config.yaml
num_hidden_layers: 11
hidden_size: 576
num_attention_heads: 18
num_key_value_heads: 18
head_dim: 32
intermediate_size: 2304
vocab_size: 19531
hidden_act: "squared_relu"
norm: "layernorm"
norm_place: "pre"
norm_eps: 1e-06
positions: "learned"
qk_norm: false
attn_scale: 0.177
bias: "all"
tie_word_embeddings: true
parallel_block: false
init: "normal"
init_std_qkv: 0.0309
init_std_o: 0.0066
init_std_up: 0.0309
init_std_down: 0.0033
optimizer: "muon"
learning_rate: 0.00272
beta1: 0.95
weight_decay: 0.21
lr_head: 0.00601
max_grad_norm: 2.0
warmup_steps: 200
schedule: "wsd"
decay_fraction: 0.655
decay_shape: "linear"
final_lr_fraction: 0.0
batch_tokens: 131072
max_seq_len: 512
doc_mask: true
train_tokens: 440600000
max_steps: 3362
dataset: "wikipedia_en"
MLP neurons of a small language model. Each row is named by its layer, matrix (down: output weights) and neuron, and shows model dimensions 48-239. Each number is 500 + 50 x the weight over its row's rms, rounded and kept within 0 to 999. Numbers have three digits each.
After each neuron's rows, "raises" lists the tokens whose logits its output raises most directly, leaving later layers aside.

L7.down1079:519473463437517511495637495483585536559519525503560488576577579531477441444542489486525483520562536517540555548573551458566603558645442508449494626540535457551493558415418568540528491541394569504526554523518518471472414496552489402500534493538536490545569568470498571570491512488510447505531564525484579537513501569518518566371538429514527467518465502513441516502481525511462544433530531449476537555577485527461592476468573494465537424464548530538520460583562615524485512468499471458520476427478520507528465451539506538509489480542525625516508583507565407468535416429422461542
raises: " age", " end", " name", " turn", " time"

L7.down602:509469519557562526552517483548476404508517485538520533580385458620555405463481461449521568517583479451537515425472520441501500447401489481454507483461543508494522462517513495432531540500430571566440457416505498429408429466453536558532568433465369575616631410419445449510487532448492532539528353499515560485434511610571587508481470491444517595445482543603541575449464508482490555519524515509491502522527508511492575485567570554302536545594589475516531438538469496388497537530524418581478573467443483544461470494521447427546499516514529481542447546400579467511439459540528468524
raises: "d", "rd", "ff", " fellow", " leading"

L5.down1054:502435477517497423478512491600499522530572541512520508425455456465520444468477550476484473571456512481450525536491527494503459449521541461536526508474521479481496482507487414450491560603507496484518444458435447465539460521554536563522475523472439568588518419475559538513395489547534414513458460501392525436481498553548483599491426509566532531528553526545481504602473463502426488467492505463472476412536562529585432462529455471484563460411494428595490420471542408535568512575531512554523462575582543502513451491480451437501537437453428497477415495531556442497483498447467613460
raises: "ated", "ated:", "ative", "ed", "ated."

L7.down1284:516520470449427529539501571477490547496490513442553404470496451535631540490550514463540505512567514513520488443490527574492515473574473455554510502597478522571490545566455486510480453461495528457462421492512416487512586566510469458472552578436489585515522504505555432440479479516575529479513591476443484464446456534477520506499505542495494459528502639484492544546644361537432503491577446473485490584507575522556558556506518534455565423429568533543491546494504548500478379525482644396480439612456501437546427540560546475474505497430500552464574483470568406497543511478462612574
raises: "ed", "ed.", "ated", "ed,", "ied"

L7.down1031:506504563514500444435504553506549484572452444513471539535459590523480499506511514374528444518551500423418567527484468443427464556557492562603520508535493515567561523544539612506585487548478485514552483487494486409511484522454452504501473464513482543531539487558516536599438515444540501478530517467416565483460450534431555468462619553515517454414542434469520490523564500490461496449561468519530550480531512468492520610444538553536428442560516566481495449559488444561517465492546441473549506523480516499408558518442489536491424378540531449399456474411533443522409466566491577455
raises: " alongside", " with", " leading", "uel", " along"

L7.down294:528435479449509509581488480549422514476481523449489516534454497556410461548503397449476549552574385576570490556477424513572557483509469506383491576455470472563502438574506526482522523528406521545480443575436442555423432435477457499583516565508545455520518435541600496514425509562498490533487403449444513506386508577472548585479506413471492468520481395474460469525513526488396557449365412456541498532442515537569570473494486487528532472381408541408450529567496491548509552568515415526498493517415559467497478427600496516491644513455516621509526572432504509599397474531568466602
raises: " neck", " face", " head", " ey", " behind"

L5.down1335:541540595458461547525482572559436418513522564490529409539434503476511575475473581569474547525524549543429502505495528504513385504449495469503509482531465448530483532456442547525490502451538456505475490542414457516547537506487411501628386447500511450484518505480418428458605472499521525477532581591493476445605484565461474520554473442486546513480502534515554548456598565429552541365453447302532588498413439435524464466478515489484518496532572447476424497508552494518528477514471473554572491419541439493434535528442558513444461438525501552504461552441433623512544498500526476549
raises: "-s", "-", "i-", "-e", "-y"

L5.down1844:472481553463484480437565397496528478529480563441528590458528512483537537468426504502561544606547445560579461487449545411484536504568502448437565551543574426588423520485494487474584559487467417495595496570542503487464470506536500501517499511414461452598470561453567423497439433475450633515461426465463529466499536528413517598487463576483577424481565408384423579427615450490523516435544515489552591484523453419512508546516449501543524537549495558513569507483507581534549514565524397502503487563476383519574477473553572534551591477455477447571452568497520522503436442532528452430
raises: " referred", " known", " called", " titled", " named"

L7.down1264:553479469558520543415517628392539558542604515510606418510552471502488498551449524475395457609478492520524478454516518576543445544467568467523428529505580538464497494529507526545568470549551464463456505395440485539470587574425467472453467531526463582502509499625574459518515520638499533566440537417487469555474510477513449501526544505492525529629537385614362574509537536426472446497424434493536499538532474425523494511547596500442539421513453542547515508548567501460445472518403516524497462530570497549494523409651422480532567511516506489424505492451512512546425469498532487530
raises: " him", " him,", " him.", " it", " me"

L5.down1249:511471355474502485499587492477519413375557468554576478563484535481476474538484482506618499504464471518475580474579366496537454439470446439524467537445465607570435501520462531465539490450481526475557569502511494517575447514449494460437399535504515524528536564507472504490472518462508480492446539522564504529584457519508402579391560587532475483497473426621494481573546537422428464481468508523500503556568520501454395494476487474528473501567529511512531563458423488477389541440406442563443562605534497562513545473491520450579468463552462462502502464524543469527472515544448502446
raises: "one,", "ulu", "ion:", "ion,", "oll"

L7.down377:546566498554548533544528522491583447493580565467471412520553469465503532498462513532502539470541455525485549477470464480484533550489491503409567513487465455525544501457539461524484430514482532538478494478509558511473452519560526320585525530436370493454493437542525481476497518501460454440392611558462502421491428541484394524382446521542538505419444528521556496485466489557478494465429506554480505471482492526572488509451575477583505525565522505516555534482475518497576437421489533473495498503578576519534477371553571519462522519528570557440547522446592400511520516514625489516
raises: "le,", "le", "les,", "le.", "ler"

L5.down464:450534586611412530500524357511550544509501465444544467535480512475463502559462398419464476491539462504534510463534531478451559499587497540436407473511517484560555516509523519515541472522508505462462450604448471558453596606479404457519488511509423541518529412468537572541521534531485432542443465476462543499584506550535466462570512456564516554539530457511499460491343535461459586495450485549479444513570457536474417488444509460498448487555459549466487561465589497433512465441480516521513535594538544523501507485460612556541503547549516524491466485461579487515509528482569500481
raises: "ons", "on,", "icit", "ic", "on."

L7.down1534:545420524500390489541437438474482422515444514471533527540510587581458499464475405454591524468566492562535483404425503467468442473489506538498547524498496533510431436503577511510519481496494495492568467488497563512453482416582544510404472527530447490540470510580515507558483449528455483502441439478506490507603501568453506491427518554577517398473559485424466425467487553499492459467464431474464427597518423480523418485519523436522531461512375468488557559459467448470509528502543479480530458544485412503469491373482451520436492468493544441550577572565545458474546485522581454500
raises: " attending", " accept", " joining", " taking", " portray"

L7.down2110:491572505475512496470526529481505547453431507578421484460444441386476525572534428566473480538431469481494497462459474514475468524545535571447330485484413494488574524384501508438535473495547518498585508442456477542472473533512488419470410476538535422477520403517557527445515511529484499607551603508466535520485534505475460419535546428456520515506435504481481406526479389468446553455440509487522558438542526458360599534452532475400538546496482456538552444505502516490473477571455514568491463496600466559462570489517531626526506470586564536577515496479429558499517481542501516427
raises: " by", " above", " v.", " Stakes", "ita"

L7.down1145:471562531508528464500432432527564558503457440519417424422632464481562467470545534496499513583457525499492473473488486472513480459497525539418491478523495556584536354539488488470540541561516515527549479452480548524560395521483488474599423535456536439505450392547460472563551546501460438505462470441476513551410501578493571514492512420531433533573485478451512482441599424496454485421395467539519494493470478535428462536476496464430455539496476476450495481529460421470489540461509507471568608523490575424452545559468473509547485527542595594442472509505511536450448460520593561591
raises: " Association", " Society", " Hall", " Exhibition", " Society,"

L7.down1962:514554492398532453534491538548574385475531536515469538563411414544487492458463531418530514424536586547551452498517481533573514582478506571533542527431585498592458413574471487449518457479626527453561515480464466549533509553541537442495588521479484527449599468421507515467442434445502493600445522529437508525522357422469469589524490508506587459486441498493421469549548573490473489451525453529534478508508436539463519399481511474486489588462521460427472454490503460487465584486449434411612462515439573496564521538558484536421409540514589459482556506564497545547632480490407509502
raises: "enc", "ency", "asp", "ent", "ent."

L5.down1545:568539605506556463490556501522603510527551461470452621551563562592448427503461497532523531446469499472425500477444540627493459463497486618538581514543527473488450468509536485388586464345445380475441485516526494507464585523492632455509503497491479448490523450469460461494581551487495511551515534512477541527493497547503549455532521496577464452461449540534443456470559486474540491519385536540549428545460398547484469483533538449630523533400445476569488488526534457465455511562504443551541485464544519451458416519490424497588528507521470471474440537491524532559516477534463557488
raises: " to", "ed.", "ment", "ed,", "ment,"

L5.down1443:522538642524519434445433598530440482518543569514491498505515477480493502502534380514388509496551583549458550451445432533458542490566567483609455466540463584492457575446456448440429558560462529582495527439470537493496493411531507459504462429522456522468426477563551587616491414562559472460414516510500451537488460544385495424571499457412555484542548524532483490458524545446461524523517475550520506522491489511530457536536461557410497524526541485523488483456585539379525447507476499494454567420398413478598443471532556507421522485506478509454526491506566543513458436453442527491
raises: "t.", "a's", "a", "ord", "ts"

L7.down744:530449470480514459473444535510444459503441557495452455514497481526526505531518551513459530486498481468477477512540505532435489451549531423456479500503471488526456515432442543511505484452490509383534412524515546462458534537438515472382394569460551496378485481399424409589483521453604513453509558448527501437473442512525542513481430552407544580555482438502469535522494539487519542575527527540415557477450577480405476515460570453466488499543499516494524479520488470503490524454437403527476527492402505535455452494414488506497440479514504498495543593570581445386514538552504532521
raises: " region", "hy", " country", "han", "min"

L7.down2271:400470565432548632587517556501436523575525567460390467473479528504557402584457505524542494572402559456512524553398576495470551534494515438515548506373540521519422499494472481469472529602482472502515553461524510482545506421458523482528528470418544530423430498529451444477542422496473505508532554371479402503492527515491478480391486492510558505528525485406470576506432523503441531515492459424486464474438551551484551484505417525587489489528537398534522539503495524471531465507429573528568385389580498459538566423503584458394469486556399457412494476461470539505534473536490456483
raises: "ton,", "ton", "ters", "ley", "ter,"

L5.down561:407441475464477486485513606491501489390487516421559570506362501585447525510517427484572507457538468498481587535434462564474517574458491521447505563537460550508403400499441453498490520462497580515462376497531371480450529459486477463491590531463528521377539465494491539508519475428595530567444521467527454431516477488553446548505448520522527541516512493463483518474455480535546381538480419533536535528481466547467456474424478479425455505542554558529493456492516498489567499491486499474564525542534471508588506520537483493524537499493530467556542465544475551541503443483525507442
raises: "\"", "-", "2", "'", "com"

L7.down333:547585473542547501550485527479503428506557542549464471517523457527474624498458533469529570459501432489464521532503516515481468515484473520461477508467489532467470495490475412494457495461484474361484458422477555482494382534492541526519520579459490423525465439448493523493543490420497589516393560495490499515525460536493527464434540535608504501490553424532545518396606526516533439532478581505426461502396486488560524472455485481465392510482495454496475510460500484455586430535445524490493524487493503482538442576547486496575523511506570474529519537501526485521424525557552446527
raises: "s", "sis", "ai", " help", " aid"

L7.down315:503465462450430459518581528515495469478549530481428450502545494444434507462426572439547511545553505532504493372505495468472548537468452482440521435453509482399501587438564438530530495546508477498457543572453396482379390469580491463542553457507461578481498504560504503511522555458426501581459480522567440451519470454457489528499549542484499509583609589475529550471335418464498470529504403576496467459506521475464477531474463427517479556560539526434522503484436453519503554591480463416502528557550540478485487594451483487549479504550577501431485518602534488577514501407502508543
raises: " them", " them.", " them,", " it.", " were"

L7.down1051:494484494493421482531403430599510469496475446618565509480507564477552571501500519404542496473387453566405467534502509532547562510511550481488483614589503495486579443491532536504514491469548495480449530616515494516502452451527612458518522424444475509539484510560558543509518555462488482469477455520429582507528499583443520467489423521538511528511523456418501509475468532528430517387472452436482459434465503420485414492438504521439484503398440545567598524568464528511577487408457541483495503524541460454561509433442504536461486536508480478482554539515447509557526505525498381584
raises: "69", "67", "68", "78", "66"

L5.down1159:584460503524520510556517531528548410425548501456596538552447409538454488454595481485568506435504499573415436560508537472530517376468517518554493563541399464495549435510537472555528597492472424424499473559485438559439538563579535490430488506531541474419437533521525492524500498452543450520520437521520454441473560467435591549488473492497580481572527622570524517432455456489437500538526461453491478566517492457562481560488511438399514441563452417517590509538618575464478471542417596437547519455462551515424498458503445439557497370492515508532472437386568487431594550403472555453
raises: "ary,", "ities", "ity.", "ity,", "arian"

L5.down672:536424479502520526435546527429520530495447585517504384380549485477471584466478412519533523608457438571494514554518519532509560515494598520520516503601481495547418434417568535580584473546411515486483441604508533473430574520470525493484537506548555536463517529585511436446573356570505530503459576464487465456496523546466418442527478528511556546442466520585556486451498475543459443471497478489546508476518506515613546371520524519524512513545537438471533508505490476541543520534505563558519564528489495516622556480541482535559532448451490517468582513556477568518446613496472493523
raises: " it", " them", " him", " he", " between"

L7.down875:583490568535433484491541444505576468421485431394456450519492440512403449528456548462536533513540596529520479513518534493520569520475538549625532395634513362508480470491434432456452586537485482410467436497570479545480637538489580548486566492380445555436398500495485557518477533555428487373458423463549374381424510559428554461465542442528513590533477572497518565481532552517492480519553527560553533438376425502469467487474478536495478462521456412447534514446508504497520494437451483477459559512506467503486499523543545420456537456467539521488551408516545618447533445544496530492
raises: " B.", " million", " B", " AD", " mill"

L7.down2140:445440524499541366415477539545510510520538462448502397494526471502513441513436535469418512453493434441445448473502401486384480434449468448611488433405450621496433485555460507530503499519566491434450439492420513551464467490626530446496547529488501604447437572473477451512540574567528539476456512522503665636635502499540457481427404503639425498497458491568488322448409470546509437528509568486418513494539440483505442507518538425490482489456540481514510459456462549430461556507520496473603557503563462436586496525513531539572480489502496523461470501471464455471528596505531503420
raises: "ic", "azz", "ic,", "apt", "icit"